config.yaml
tie_embeddings: false
init: "normal"
init_std_qkv: 0.0395
warmup_steps: 422
schedule: "wsd"
decay_fraction: 0.47
batch_tokens: 32768
dataset: "wikipedia_en"
MLP neurons of a small language model. Each row is named by its layer, matrix (up: input weights; down: output weights) and neuron, and shows model dimensions 32-159. Each number is 128 + 24 x the weight over its row's rms, rounded and kept within 0 to 255. Numbers have three digits each.
After each neuron's rows, "fires on" lists the tokens most often at its 100 highest values on Wikipedia text that the model never trained on.

L5.up13:101098122136164097173132171102120168123121154127156127103074108132105111101124130124139127107097112109159118091118117114121112141151135135155128141141127112112082101097133150097146130114125148143157142145149157133101107122148179118134087107148139126105147111143111108109144125129167095123122130121111115136084060161175118145089200150119130154182135091119130108144118096154168145145098
L5.down13:170096132106117146136102112174116152140100110140148148103121142102117124166180114139145078131145124114116134122146137154147123125137130088146149119126133062082142139114130128101099147106084112105125097139095101094170145126129122142109130151157110149125102135139077100108071152109150140097106149137142172113118176134138100101125122129121132128142153122133098145128141107155134138112121
fires on: " c", "c"

L5.up601:154140135144122153106128119127124103149126121097106108114091115083096077119093122115144123138138098155135107140127119129116142132166175106125138125094131132086115178110118104137132092115147088183122152120160098140148134096104138106144123143092132113118126148167151122144152107107146142142145141089121171116120116125102110144063162134170080148141132155167167187105130155141133123105148
L5.down601:115140109094118158137127103128119152127141179095084101134126106112113118101149115096131148107163131145152144089127112133158125187134125133113130162105108119089153127130084119131093068153114104132085149139144138087123113152098089181096153126143137118135126087164168092101120175149144101123168147133108103170150088154116138133149148095112161125127121158178128205147122142150101129142145
fires on: " be", " Be", "e"

L5.up534:163097124098160146126103107136170114137154159179164122130156107140127106119125153168159099138121126107131123103124141140073113105154115125110170111113113131137151125125123086117120061111131101114136128146131185108090134140104152107120163111112090148149132135157121148177107132109130097105109111121089131108122127135137110143127147137173093102122140047115095109138117168154141137136120
L5.down534:131109130117127143101127140118138077105085139103127132075111098126143153122134153106141148122122100141096097142123138121114075110153139108141169090106124069115113148120165088090149133160107095152148149135146082198130095144162106142135152172136151153125106135128157112148128104143134149154122143163125109127124123149125150128193093087123128145122137124138119146127155108163132158085156
fires on: " Con", " con", " co", " De", " Lo"

L5.up218:140122109116089141106141142199126102130113127155111158109137102114111131107121134131158106148138132106168069143117113097100126109141154166158135116110105168114132158070109108137108120120155154111147134143157158125161111112163126091158162106104113104149144114109103141103163140142148148138118142126129124080136136176070110081118149111130121110118167139137130086088147139086139131175104
L5.down218:142077110110114124129089097156157147134147095055102152116131152130134130112104125104144136134109087148076168157123200167117114153104148122114161152140096112127168194108121126103109137166137114094140139150090120135126107100138131143115117113153133113147103114140156094136125127107154087142162131144123147163132126084100146123115171114137112153134129174114113153151158132118141122116129
fires on: ".", ","

L4.up226:130127200084133152091167154125107155165132161106154122107115099089122088075141123164132126148091162144153096073121093135146133152151118139113120163114122125108089140124138102116137144126144120100141168135124142119151102135101131131147138101086123126159093133179138100148147120139167121174132142109119156119086150131119125113119135137168091145175141127134125177111117099133114093097098
L4.down226:123077128111097153146144113132113159128095127123116117103120114109148127117128122121136140139124102143150125090148129149080126171121140161099138163144143089134140158129064118160138127124141061138157115115139097137087161115099108160084144165124135063163160124158168098136141115122080134132154087122141137111151084106151127131160145153124122135152125117145113142142125056143127133116102
fires on: " be", " po"

L4.up94:136106110110125153112150130117124127115138141102117137111102132123095085132101098125129104125129148139136134118117144108114132117108103128106181105093106135106115123139133104106115095083168102117121100135107123123101139131160143114133116116132137063156124105135142135132168098120142104179107126128179140122097137127111135153118168163163121130119127173113134185112148109099142124133145
L4.down94:119114135087126144124105101112127112118105130145150108117126108147131113050115117097141105184150152117135144112131093118131143087133158131124126118149133117098134108113128145173147109125144176131120137123112144105114103145126102099154172091124118155096166086091126109081113144119129125110099106142153138166168107172119173176125110082124135159149118139177141143151129115117112118145124
fires on: "or", "ne", "fe", "tra", "ine"

L4.up502:118119157101095145115127136139133134107109145155075133115132151146121114088098123108149086134129132126165118113123103163093122122111117114187197067120084133125137137133111083131163103153138156161136147151159134151107163132138123102109149125124138148143150120110101148146135096089137143138139105119141131122139115144125088118109150175153128137113110090100140112129132186149144157123127
L4.down502:105101147156070130108096101131147129122177123127151127132119148130113140078148132077121124120132136122153117117131118059157142166141118134174141127116081094158120068137091118146090090132101118144123161128079142093166120152117113132105119113127134129160138117108145163157125130109111147134095128108165154150132151091106142124126091191096168140140129126182120150120146164147142145124114
fires on: " Ju", " Jo", "ju", "ri"

L6.up413:132119128148117116171151133161144169118119099129114172083115121137116128138111126120154096131115171133137117144117110142137167112137126102088159135138099162149130185113136139132136177109167122098177147096116113116098130124149161139125105076093122128114096116165109095115119125136094124112143158147188099079137103081151134116115122169118089083133129104117131126131101154136135149101149
L6.down413:106157131113132142124128110137121145136152118123094098140137116126123111168159130125147128162080140071093146115090194115111115168130127115157127144146143124129088144093101128167093163131158132113131139149108118137125134140137091136165145118117093102136107158147085159086111094122103158121125157084128087144137166111091170136186111139135122162116122094175142108125153116134127165109166
fires on: "al", "il", "ar", "ical", "ual", " local"

L4.up166:107124118128128126147141150125124158099092142157164113106088071104091108117118149095086147131080133112163101161122115145122137144148124176134127138103121121133103136115127141099088127090133130110176100148119133106120169089167139085116112086163155155136128084097133130099148121172136113111118129116150134113059136103147124166090136146177106137141152144145109091135106148123152143094094
L4.down166:093123131117139121191124141145099206132124059096161140108142107086113173136148101087116091133076113143097104112137162102136158144131138111148094147111120043105125142126129114113106198086154122135138110117145136134135083126130138133126141133121113150116132113153128092115100131123140117098142141150149119135138143116115102147140134126094139138162130103124142153138134139115165142132155
fires on: " c"

L6.up484:143155192125129143187128137124171131132155104073110118119114149100154101094100132124109160123100145106137096162117123096124164112131129103159152128136117120126138132133146135108161112125147094096115139154173102143139115090096146109105132136074179182127103112140095146148097109140137151117133158174158121146113148105113096127133130156133101090133167110131128109121124090117150117146108
L6.down484:129104135116160089104147131136125115139123131118125068178158097079122142116164173119179105170122128096133063139139128120148144126137093170115121115133120111127124140131106107097114146165118114115125101091130120107115119131166133114130125123116123134109101131103156170102117156123148128175097109100143151173124121195169121112119121105128098151134142146141147099135089107081170126110166
fires on: "i", "u", "e", "g"

L5.up244:115136083126166123146123112146136113100119164104128105107108140080090064121076098100148125132109148164141122080111132116127160102128116078133197093043115140089160143154137132147164129152155158150135129147166120125121111089142137126122147142144141097106151183155118144169136107112111133122119152152155159130114114148091108128095166136122140140126120150132127148140119119164120101108168
L5.down244:121149142125124120145149085133135133167108137161091121121124126098111145102122144102141111115156135113126149106133116166139164115137124172111124136156115050127099104129054090125133164163130148132095117149149100085097147119126135137133104165124113172117066155149142145092147137062115125128123162123178160164125105144120126089150102121150122109145103131094099136116145103118158125097145
fires on: "e", "fe", "pe", "we"

L5.up14:118083069096123131146127147200105169109135157134179132089081157115148102143121099163092125116118156140127130138110084147088181129178109100141139126117151169137084151124129118142115135090173078111155117099148126156164167122072149117154133132122124115109114112121120113132135148116101119171132181124115118083133108133153123133112143175164099133132133110108118141110112111145118158135133
L5.down14:103097142134120116147098099150112145103140123161097146113101141097135186181149116146130143119112055120127087095125099163129116102139115172157123147199149131148122112109109112133119180104104116132145128114085125177128118143118140159119154160085155103137104171137096142103127148094134132119154162094150099145092115125145117163155129136131082105148141119139163108119144162107157153114154
fires on: " large", " most", "ar", "ive", "al", "st"

L5.up105:132123118144115147106159116141115140141116175108146141131130096142134121084145123088130154113134120088119123181110118094117164084180121088159115140091080132147133131144146124125117121103122119131174145155117128116189129142199145083127109104102114124141154104124146155116138064148112099114136132160149165095105140149112134098121157161103140095072147150138129110132134146155148095153099
L5.down105:141147143126155110135146104098123128101106137100133094104136140127129158149152153152117155097121132105134149134113144134109132125152098140120176092116154000138110136167133036169130136081173137137167111132127114131157098151106117139151141148134142169114147130123157120139151122118148113172121148126143133106146122128102112129117135130122147137153126123139131128144114133100105118121116
fires on: " (", "“", "—"

L5.up304:165102140140149151153147126107151150115086137144125121126124157125144113140088071146114182124112188184117118146124146113135124125166141101146138144109149166163141140121152146111119107122144055120119114121141094113184158072116108115170110126110156093098141113162119151130110118162094124122132158087125124134134123115137131130090135153088137139092129104143145183133080154158107091127130
L5.down304:110126135136114113100117106115140175122151086154121142113114132129085113140166143150140134095142171075129171127116148155165150147111134086140107134119107131126117121115108156102158151171130080123108137108085150122113116140120110169109141155136139139151126130126147094139152118110115137130149125174152098175149137145110135110170119139078145145111107128097096148162164106100124151108130
fires on: "s", "ing", "y", "d", "e"

L4.up5:116091148120103133104119163171134134169089146154093117124142124119079130126093113150158163149137159085166181143121111183118127125146167144132122135125120127075115102079183119128121108107117131151168152152121102115135170109126189087150132132150117158078130104118121111115122134113156121117167117124109120098140157081128107144081123142125065096109127121140131127141133130125138107115092
L4.down5:102106136110115104089158128142143139143120117116142112128140128127126101137079170100119124156149114134121114157131146101145115152108149116119071122128149122148132152110173154138170154117129144159112142110109119090149114079138148170138097145100152161159103118121128119088131088163143155133131131130058130115105117196128090095161111122091127167113124127114120114134146166135082131125108
fires on: "ed", " released", " made", "ized", "d", " built"

L6.up154:126157154156131147114145128150119124136124160156142132106106123081138136128098127178070125099143167090131124122116114163099142091178137146133114117111130136104139151082122165126127134120143125137164119123099113080096107092108152126151100149144103117089174138147104087136169147123154117148157150137135138105065110162163120134127158165089150076106129094108139113152100109141097129134138
L6.down154:103152147082119134112115087141112160157127162103124148101158119120150157126070091161119102119184126111108122118131091158087107124166135145125111119145144106127101163106094090098138155126132156161161140186130114143151112113127144107069131134155107147118171128141171078117127152140099144099142117157130144158104120124132169115102128125123149158115099111102152128148172081161123150124096
fires on: "duc", "li", "und", "play", "il"

L5.up492:149165126109087084156083167149160134098125133095199150112074089106129152105119121128102142115139208131148100153116140121115130143130118125133195129105097156131145104116142139135129124135114091137137133133156150119109125106138153108113114090132134122087131080125114112150128084130144100127154128120130144127108111082120106140094147166126108116142169099135124114160134139106095124122139
L5.down492:099126106134135117095131173125129133151143156117127102164102128091120135174159103110121106141157129078119073139131136162135137138169113120174093164113165135127141148125107138144085140122157169149104130097144095131108103137139117134146120118113086127115106130105089133088086169091135131113071116138128118124127141160111144095122125175146062116155139129115128131149120142122139131161168
fires on: " |", "u", "–20", "g", "ti"

L6.up67:164154109074148166121156145103138129088138112118130170131151139140135116105124141138152165161146117167150104135095145110078119087172089127134118118072131118138122150146144112146149120140145172155134130150136106112120123136124162092130143122134100087138154122111132150122143076130147069127132153094125164095113137100111122132125144130135118093130174129124119104094130169149186105135091
L6.down67:134163143161153100120097119137119131105114068132134130118128128115133135125123150129149135123118116112094135159083131123171117110115115124117127084163110057162136153150168107117141174097128165109090134109174120174130131141110113143155158178148141159134123112154120108117104146130138065074115157121128096117145108162118129141131107113126177176138096127086092101155150156095127165103123
fires on: " re", " (", " "

L4.up33:148094183154156128097155123105152086141114130152149106122103144144118107108146115082112194133162110147163152111118141118145139128096129121095150137133110143106107151131115141109128097097144125131157067137156116117103161121097146088128087108106137111131155098150132124134182141108119141163105152142152134117127131088145137167088139175127130145134125126148105136096127130128107113134117
L4.down33:093126156077179091127098158137118112103149110106124161129161126142168121119120153142110111141136098143134125117126132127159138143134143133113103140136096136100186128116108141120122113169097133141110129124167149123141146076142082090096143117110127181098132106064119110119114155114099132109111119110118121132115156150124165164149139078126169154106144119121161145169103161138115151129111
fires on: "te", "tra", "ne", "un", "a", "mo"

L6.up569:145106138136144122153144140140148125169113102081153101115106116127121116077113154108111152116131134083124069140118132107104183121115100097160169092153104119088140151151120106163170094118122097130148110172147137101109131085079149107142137136137147077138089139166107124176135128155123121152114113108165154131134140145117100104107160125121089114161144151150126148131105098135138131138132
L6.down569:120123158117160143129138111121080105105115120171172143147123116135100145134121159122155137152122085119156105127107108125112116126159129129152126196123132096168099138114121150107118122129136118152086097150132114166128107093183109155140112191113089140093131136166138155101157151098095099157134076143150136195126107129127110115111112118114088158142125123113110150103124101138134152133181
fires on: "e", "o", "a", "u", "ir", "ne"

L6.up244:123104138069155129129122120103127143098149164176129156118134114106126136130151147153130157129110127128136097163093133089160130095137121132120131164143115140132124161064144095138131135119149092108122119114168145088115130149120143087135105106091152142116108094137127169134114096079142109119176155113098119101129113107170115125117123158147099117069137094130135152138100160151150120146122
L6.down244:126143086131140137164150119136141105164109097068102119111161129132170134113139106162145116141140131120111169157133153119174129079112113151113123094119168115144127147176119163146079149120114139106109112178131140094081140119171123129133127100125117105075194141147119085123106127119184156115128147144137148154125112126136169161106121103149097127141140124115147124130127122086142145139151
fires on: " ", " pro", " also", " re"

L6.up18:157136070135085125185137155140124098122120128095126100115123143124123074113127092126141158182105125131142120136127149130096144134115116165165163121092124119147159123100140105133131105149137133157138169188148109112151170108101142127160121113106151141089167131143110126096100111153126087115137090165155151141138118080123102119137131144112088139147136101218097133132154132144177104110142
L6.down18:127126102145139090136129119154095130131149135087125123105143125136061109134151147103105106161143080141162172115095109126136143107141138142115113102149159052145100115135097158131150163107139153153140134115140106157134135123115123129160140126164137152072119138148152100128129150128093132118146077123113145186111177125124137144131118131114120123130107149103134126137141140129155137129141
fires on: " H", " Ha"

L6.up223:168107111138114107140146116135144140108102104096149143128117133124116129100113156128097136123111142127159103132134114084090168136108136139144144117140120163127139149094145130104131136091149156158167150149173164177112107079184147158118133085103120088130126104108137109136186121141162120150125131132115121119110160152061109095123118113135082116167160172146123069108138084086118119147080
L6.down223:129101136165141145126088144112151152095068142124122111149145082120128148134123116139103141120114118110115097137116155158109151147078131136176151119080131118099167125099093164163125145154152117113142090146135131116093129104138116145158148115120109161162085128133151162166114144111183082140111165123148122158154158134113077122115133156099117130122127196166113142138124095124137131149098
fires on: ".", ",", "==="

L5.up229:162117174139150171154141158101128114138091148147114095119137091128138115116101113114126156148112113152147139090142154129102163100138139122131154097104145128133087162148100140105126089118124137146146137169146156101089158076136132132095163100127123099116123087147139133151183100099107072165116139110108168115146130104136123129127171132108158129115143117087120173138124125147132157139162
L5.down229:137166117118165151167113146129133127116118150131159091144147089161141122107124113077137109095129124175111110111129198087147109158109119146125130121092113082168143149151079126128101087149133145114079129104110131133085157154114137127118115147085103139108145110117160139127167137160115102131131108115123139116179125132127142136124128146154174134141128112146123162119181101125144160161131
fires on: " Jo", "s", "hy", " wh", "y", " me"

L6.up283:123101124109114123115122140135140107134121164125183147120125112125157144120095155113086135145110135136150126139100153159093157127117143123164145108100098126124098169108134119125066106150141066130134120141134092113127170125071142110151098120109132062133108096167066152110115118121154068117132146121139131127148113127167119133146132155167133121153157144092125104127158147129136092132138
L6.down283:146130146179118105112178105135146166151146151164160126080134113172120129104140167076121131123129103127137086117140152096115099142112131150100119110160113062098101183132141163154115066148125114128151126133123100117077121151139141102120123104139107096087156117135145120116125085138136142128125066086119126147157146125127141075128096162142116129144115165133102140109163140112153146137148
fires on: "g", "o", "or", " ", "ru", "ver"

L4.up222:127090126102119154105114142154165119105088132170156112139113118105120081081138088118163109132150139145149085080125113121140136127124137158122112075145090138106095114136113120132125153121146129125134130144128150121097103112157140097162134108124139110119154140167125122125173160140123163134127125140173107094099157102079119103091143112167123137168158092107121118152127134154143173135112
L4.down222:120094068112115081113138090112135124144166123118098157118164129120160131090115163140139102142145132120121097124127125129152113146126114141144120157148117107125152165145109096132114115169134116100144144118140095135108164122129090113129112077107139104158108147156161110169137108178168100146152121086141111097135119161151110101104112124120127162154171112110149166136134138163090139119106
fires on: "ar", "b", "d"

L5.up258:168084134130135144115092146161108121131096141092108131127084123120098118123134124179139110113163109148148064101120111112106125115099137116141124107138178128097129110119145100125117123151185160136110165156144129140159137084127128146128127106129151079133169131150132132118102124153097083121169185162167128126117118187097071105124115134123102116103134121126132130091121137126123110130162
L5.down258:151160125171116142142127106122174152144190127136147119118113132098144152090141102138144104112150135122114115138126135139096095104122121149118144163138139168156162130144094124156144113127119079130161133138090176141128144141142155137105128112138154106117091157118137120169143139079134157147096133118139113150101108108138111169166089109102101165093097107149165126097153132134076121093135
fires on: ".", "ha", "d", "co", "ing", "or"

L5.up96:139116114128151159129140136166116152126131098167119080127107146127129115103149141110121125110106131116152103113137102098105154113141127141141132104137119116136114150142108114120107093109122089098173132149130180104082139126125116120161135084165137117142124085175114160152161140163170094167148184127148126094117145104122100120111155104107111155107190126107123129164075124136082158128102
L5.down96:158099122146137129128124132102139177140202174119132149131148111088107125144117121153142140132131082147091112123148129137131142193126154158183183137155116109114129144204113088111135144152154095126101121101122113106119132134139122113090146093123130098129121150163142146101143147108137127160140140122132143106130138117148106117143152161130087108159068113131138122134132100112089117118085
fires on: " ", "ar", "E", "W", "ri", "ic"

L5.up631:105108100097156180130140141191151121140098140125160104124098135116121115121168091140097118122078126088123084110124138164130127119186117082139108106110158139128138131138118150122138126103154105082129124117092147079144134157123154106115134113093158112146192110111118110145139108182149145182113075154133192118102124149111121129127132110095101099125152158119123100131119105143130148120136
L5.down631:144118167073098098121142100143130118120133127134121102097131099170166179130112115162170156101117142098118144122132130153107156122128117171135106085152141105136133141150107167168104090137130121108180128153096131134127074155125149128128162127116074102129150111115150094131154118130127113152161114171152104129100100100125127123123121165101120091111131124151114152108124101102118140142126
fires on: "li", "app", "il", ":", " Li"

L6.up129:139131109095159120096104150095131166093128117106104128120130143124075113124086124107103117124121128133139110148109117109128148064140154132166100139135110158113109156143117097096088104118143146133108181115173134117143202130150155065152084105111143106133161133157146099125144137169097114117120124176111131095136112146180115078078177151109095123132150135154113111097136155148131103134140
L6.down129:151127137152106113150124121154163123143145090105132134099106087122109105099105110163105133153131155148124134158145161146159094125125107124137135141134136137125184117133131147111146107112165110176146095126127147139098122077094163155114128155140130136132109135139098110138079132162152132130113108156115101127082192147090111174136151056124106119146172106144118172147141133122135123088094
fires on: ".", "\"", " ", " where", "\n", " but"

L4.up352:119114149109109110161102162155152140100135150112129086111127145096059094114101122141144168143119104124131128120133133104122180082127139133120170118087124156105084137105133099142132130140132106167176122183156143133077133109081142168090102118102111118074161129147110121129103144099098124110168149128150148116101113088123108145123140119133119085120135125137132133121067160161166113123114
L4.down352:130118093170140091132153153112160094146106101133070135167100122146121113097173151102145135101121113135119154149118150151122116116098132122098135143087101144102155126137128135136116140136089106148100098123103129121100154148143101141129125135143152123136131105146119105140192120147160129146127120114086114149122142156100100150081156068161139134153124138109178123160135134137163121165124
fires on: "se", "e", "ta", "we"

L5.up630:177136111120108130095140106155107110115101138110095117100102102080112113129128065090122090146133098168138134132145090089122156106123105135106143121120139114100149145083108138123146139151164117116141113166108130126172110103122150110105099136112150089132140075106118161134127124115128155130156121135128144088104123156121095144111119142173127130111148156185169121143115126151174135102170
L5.down630:147160140180154127108123103144094112179121167144102132125114141157117157127127165141119111102146102117133123108148140127127121169083153129171119125152104145095096067102109147126156080137158134147077171102170119116086121123150101126164157124118157171129112107141127169096141155124124166067124126102085140142147140122126130123099088141132111122147094130151117147135115140115130141150097
fires on: "t", "w", "m", "e", "ft"

L5.up187:118148131139102141146132138114110118118095151134101074107147134150113080122095094145155167149126106120149127130120133113058126142163166134118127116087108123163111165096152103102126141122118142183152158135163108141137153098128134150104128080088190135082103164180106116138098080113128133092114129143146161124111129091138103141111135144115103118150126109146112170125124152145132124101159
L5.down187:130164160133132109150160078148105133079161122090105155079144159155113103155123095134107159126098115135133155127139123127129141084100141167110116115183118105099122175118101102094127152109106110165149139121184115144129141097115081099149167105137157150107171114116121123134076109083100137121157125137142142147189133109130160134145156120099111117136129153113170125179155143130141121147139
fires on: " H"

L5.up176:157111113159149113125127088118124198149137099090123123110115131120142143113037111143158116125056126094133077125107122142097145114180151159139136137144078141113124158107138127114121125118141142178141129103130138113145133127154126185115152109128112116126120075139106139125148102135115095131143158134141137151135123105103108153070152144110081107120132142108153153118140144114092136092145
L5.down176:123144123150124127109155130116114152137133094119095099149170134094154142128136132106171114135124113136097083162120139092125117097157168118118127169141116144086168175124079116122092134134124109184108114142104143108162086155162114131130148136112141153153144108120176117082093101119140135153127159179102146102129101142135096142146122108127117110156100195164135107124170133107136126130176
fires on: ".", " who"

L5.up550:155124123122186132133142118111122113106134110140104132113127098125130127117090098129102129125135113124112104085105136121130136117185161128138159119156106153126115122126146118101126109129157141137177142141154119115130136103131133132151162129106095135140116104153146136101152094145138114116134123145121116132106077124136135129067156123132075079126203127113099106098104205132115110130129
L5.down550:134120143134126112132086122128095121140188123127131129133136080132142142082120147137096123111123142126147161166117126115134124131179096086115127140117132153085172135134137120101118121121134167159109182149089178189101148107097160138119101154149145129141170115096133122130107131121114153137138109168143096100114160126097137138120120025122150118119115182119127115097161127110130121087144
fires on: ".", ")."

L4.up441:124097147132131106153114118115176146109103112141111115116128135100164107125110115083154160131111188150183125136123077138115114152144140112127162127119112162119155132138186125140158124087141064136136131112179086162148152104136163126121132109156129115140159131176107138106123126064097174144188136122110118119130133138115099088088108139130116091150142153135128148129114133178097126132133
L4.down441:083097150094162106115147142114150172153115135126087136123181144158116098158148130089156116133131129109128111165122152153153154149147173160101101133106119131132138110111127136148104126122108092112125156102070162104127155149094113165113116159122138138163130129133100158120180122162135138133145078117111151110088095139144151133113144125111109128093140139122169108161087128092130131092065
fires on: "ed", "e", "ved", "d", "t"

L6.up165:119148123141133126136166155137163106122066157158117079101094093118107112123133158140104146132154135134138118112130107131131165123143152135118139139064120135103079147131134166108114123109126141128121096147127147079159178109060145124115097100104140074066099129144115147136137145134114117124151104152138160121099124157111120110104113139127128159138116077121081160149161102150127142150146
L6.down165:119110089100138097167145107132136130115105118148089129096092112111141100112130137114178080104176076141146083113182138162098100142070140160134094146117180150141123150141156123122142114112083136127125116145123124106121161113106123127122114157138156113162060120132124133160091153157133161126138138156129146125121151129140157149138154110095115145187134126128105171138113134101122145130118
fires on: "gre", "go", " sign", "mm", " back", "ack"

L5.up241:148126119117111146160147135098079094107147201077140151099158121096128123127124127131149119179073142130140111105133122114112123143116101166120108119119109123162127157133104115130098131142131111124133183168104143108120124140111130089146136090124138099144160165124128141102135096158162096152105142117161177081083092100143117140114142127169141145152162133104115107108086176127167122100121
L5.down241:133112153157152133151126146144149151106156109130114123123141125105100091132084154123088107114102146134108143156126145084130141158167151130127132108124117073111124119097145137083134121136111138108132121103154129159052123099092166124087104166173139136132142089119138148114146125131097181064156132140129098099130165117149155116167177148134104160104081087116146141142163123130125166154108
fires on: " re", "f", "s", " ", "re", "t"

L5.up638:155136117145109128111102107127187136089145144138140127153117154128166090062124111125149116146134138138148125145104135129110115097170126120146179070089082141137146110152129083110116083176123116116113183151119128116133188138108125106117123124106121177117101132135118144121142103143132121157141093104092137121117116111097088112105133150186126155134118099154136178172153148141123111106125
L5.down638:095090171157101141090091106130156107128129134165106126106120135113098134110164105103128136135064118153133139157142148137148079150106111139147138116106084144099146125134133094130118152104103085152149137127080100110154118139117141126154166165151173149133110157152144116140152136112112201129128141097137130150117188108131157148133135144066125125135141119163128114117113152133146129110110
fires on: " Ju", "ju", "ab", " con", " Con", "ve"

L6.up543:152128161142164109159103119167128107150089157137121082113149127074110121106133133166117151138130120171156107104102121101127141084117143140150179132127121159072131114118125142122153093141138142103183133144160114135115103076087148090131134127102153092108119152148131126132121134122132143162171140171149158122103097165094082088111156157120132119110149105091121133122121139137129127122145
L6.down543:110141121112129135171113102081091105131150140126129117128151139134169119131138103127100142141151121115121102122096129187167139118117169101138150156159106143155133067125112074146104158125128155104155143142097134108137052164127159142144117097114132133099151123101133102141121184121112102162122102154122104129153123069110138131123115131157136134143166099130121083078149132119099147101125
fires on: "ing", "ch", "c", "it", "ha"

L5.up221:113130146122132195149124121113126144109130156124160120112148128125140114120153120092105156149096129142151121101117171175125173101179146176121121135073148137098125139140160129095075150131124090082153112121158146100144131142131122108173118110116158150132135131139138121128101109118118118060150144175142158093072110087166127109121145148103113132148133103084074102112115173091149110109100
L5.down221:108136103134161103129196137093109146152167121081105137146116099127171077143112120084143171093156100137144122161125132144157128123133118135154167151116128123149109145092135150091104132139150099067103105144117133082084144131179132086103117093136149089150141122103131122071101153097157151156129097118119120139108089144158131102140136145112122149140118137162162150087102127122109120158135
fires on: " ", "g", "mp", " pro", "ad", " p"

L4.up260:195125117114170177103106105131151093113154123111158147112141171108117117125127096109123131129141145119140149119112145148132128131155130123125172101069153143121142129121129110091143091082171085158159133151164103051089143139127130121124100135166130135106147132117103149165110111115142151138130150128169125102125150104121117134117162163134124141130119105145128143135122093108118121127152
L4.down260:089157075136105140085121127130116171143168191122105168136159116115151135127120139159171060131183090129124101094123102150186139154141136123126120118167147134121192102159096116157125120119111124102081129108144110118128130103125150115113138119112131131112059117103140148159107139121138094082144141142138089124120138173120125116153131106117144137134133133112111104081122140113119151125132
fires on: "our", "ne", " of", "tra", "mo", "te"

L4.up616:119125148144122116144118145144121150138050161122073066105127117101130103116112176131142172149119128138134131081124102109128151121109125123087152126116117129082118157137142130120136147120128120149135104136136128118147112092143124150098132131125163137097145117123115126156146068097129132093185128112130186132083116168107120107121167138149137143153139108105097147148106143092138164142156
L4.down616:105166060093158145126084144134162164169161080117135149145135115143119108106070119116107080167154122144151162120123148154113161151094136120140114097124176135096101124098099149150123118134082122148138107134106138117100161152108070139149103127167174098135097112135135133126131157141155162129116138154146132142126109128073142114149158132111120170135126121101169110117121099151139115122127
fires on: " tri", "go", "gre", "ject", "li", "G"

L4.up62:130115111114092153167100139150131110140127134071109113127142108105098085120116090171148183139142164155132132091123131100123159096138178136152135113088130147100144142112179108109136128122128148127166105135168134105124126077080157131122101120106128130103108148144122166116097117120118116100174088169127170109111131092133081125118142167100102122090148091111118156120110165126162114109139
L4.down62:170096101118171133146150129097131181116080133118165138110096141120126087116136153103118118117160118113123154121125161152138126142136097088093116117082126145130127139113097133112110102165105117121143125078103130185148092120117166169136132131137165179124154135134108134123134112093140089103129151048112143114117135124119129168150113165146130155160081129088119164137168131124139150110116
fires on: "k", "t", "e", "g", "c", "ta"

L6.up5:116110102088122133083111132146128102215135116164136128112131137095110103095129117127099121132114140097142118058122111140144156099090121124105158135119117143132116150150131115166141111077152140083163139173155125052154137132124128131149141099139100133123166120139132109122151134125134151139144139132136120113105178178095119137094103118151095118145179129081120101145134124159142122138100
L6.down5:141134112156127108119118092115103161112127172130093142134110106177149161135153144137122103196149125115072098140149127133170118086110088115205097104114109130166100091082164122098119129105153090133144159125163083155113122148164138149147135113147116146135092136105175111130106112121121107135114119120117124138133115106139143107107114137160118171140139089131151130157126140160148136132087
fires on: "ar", "app", "emb", "ent", "ed", "di"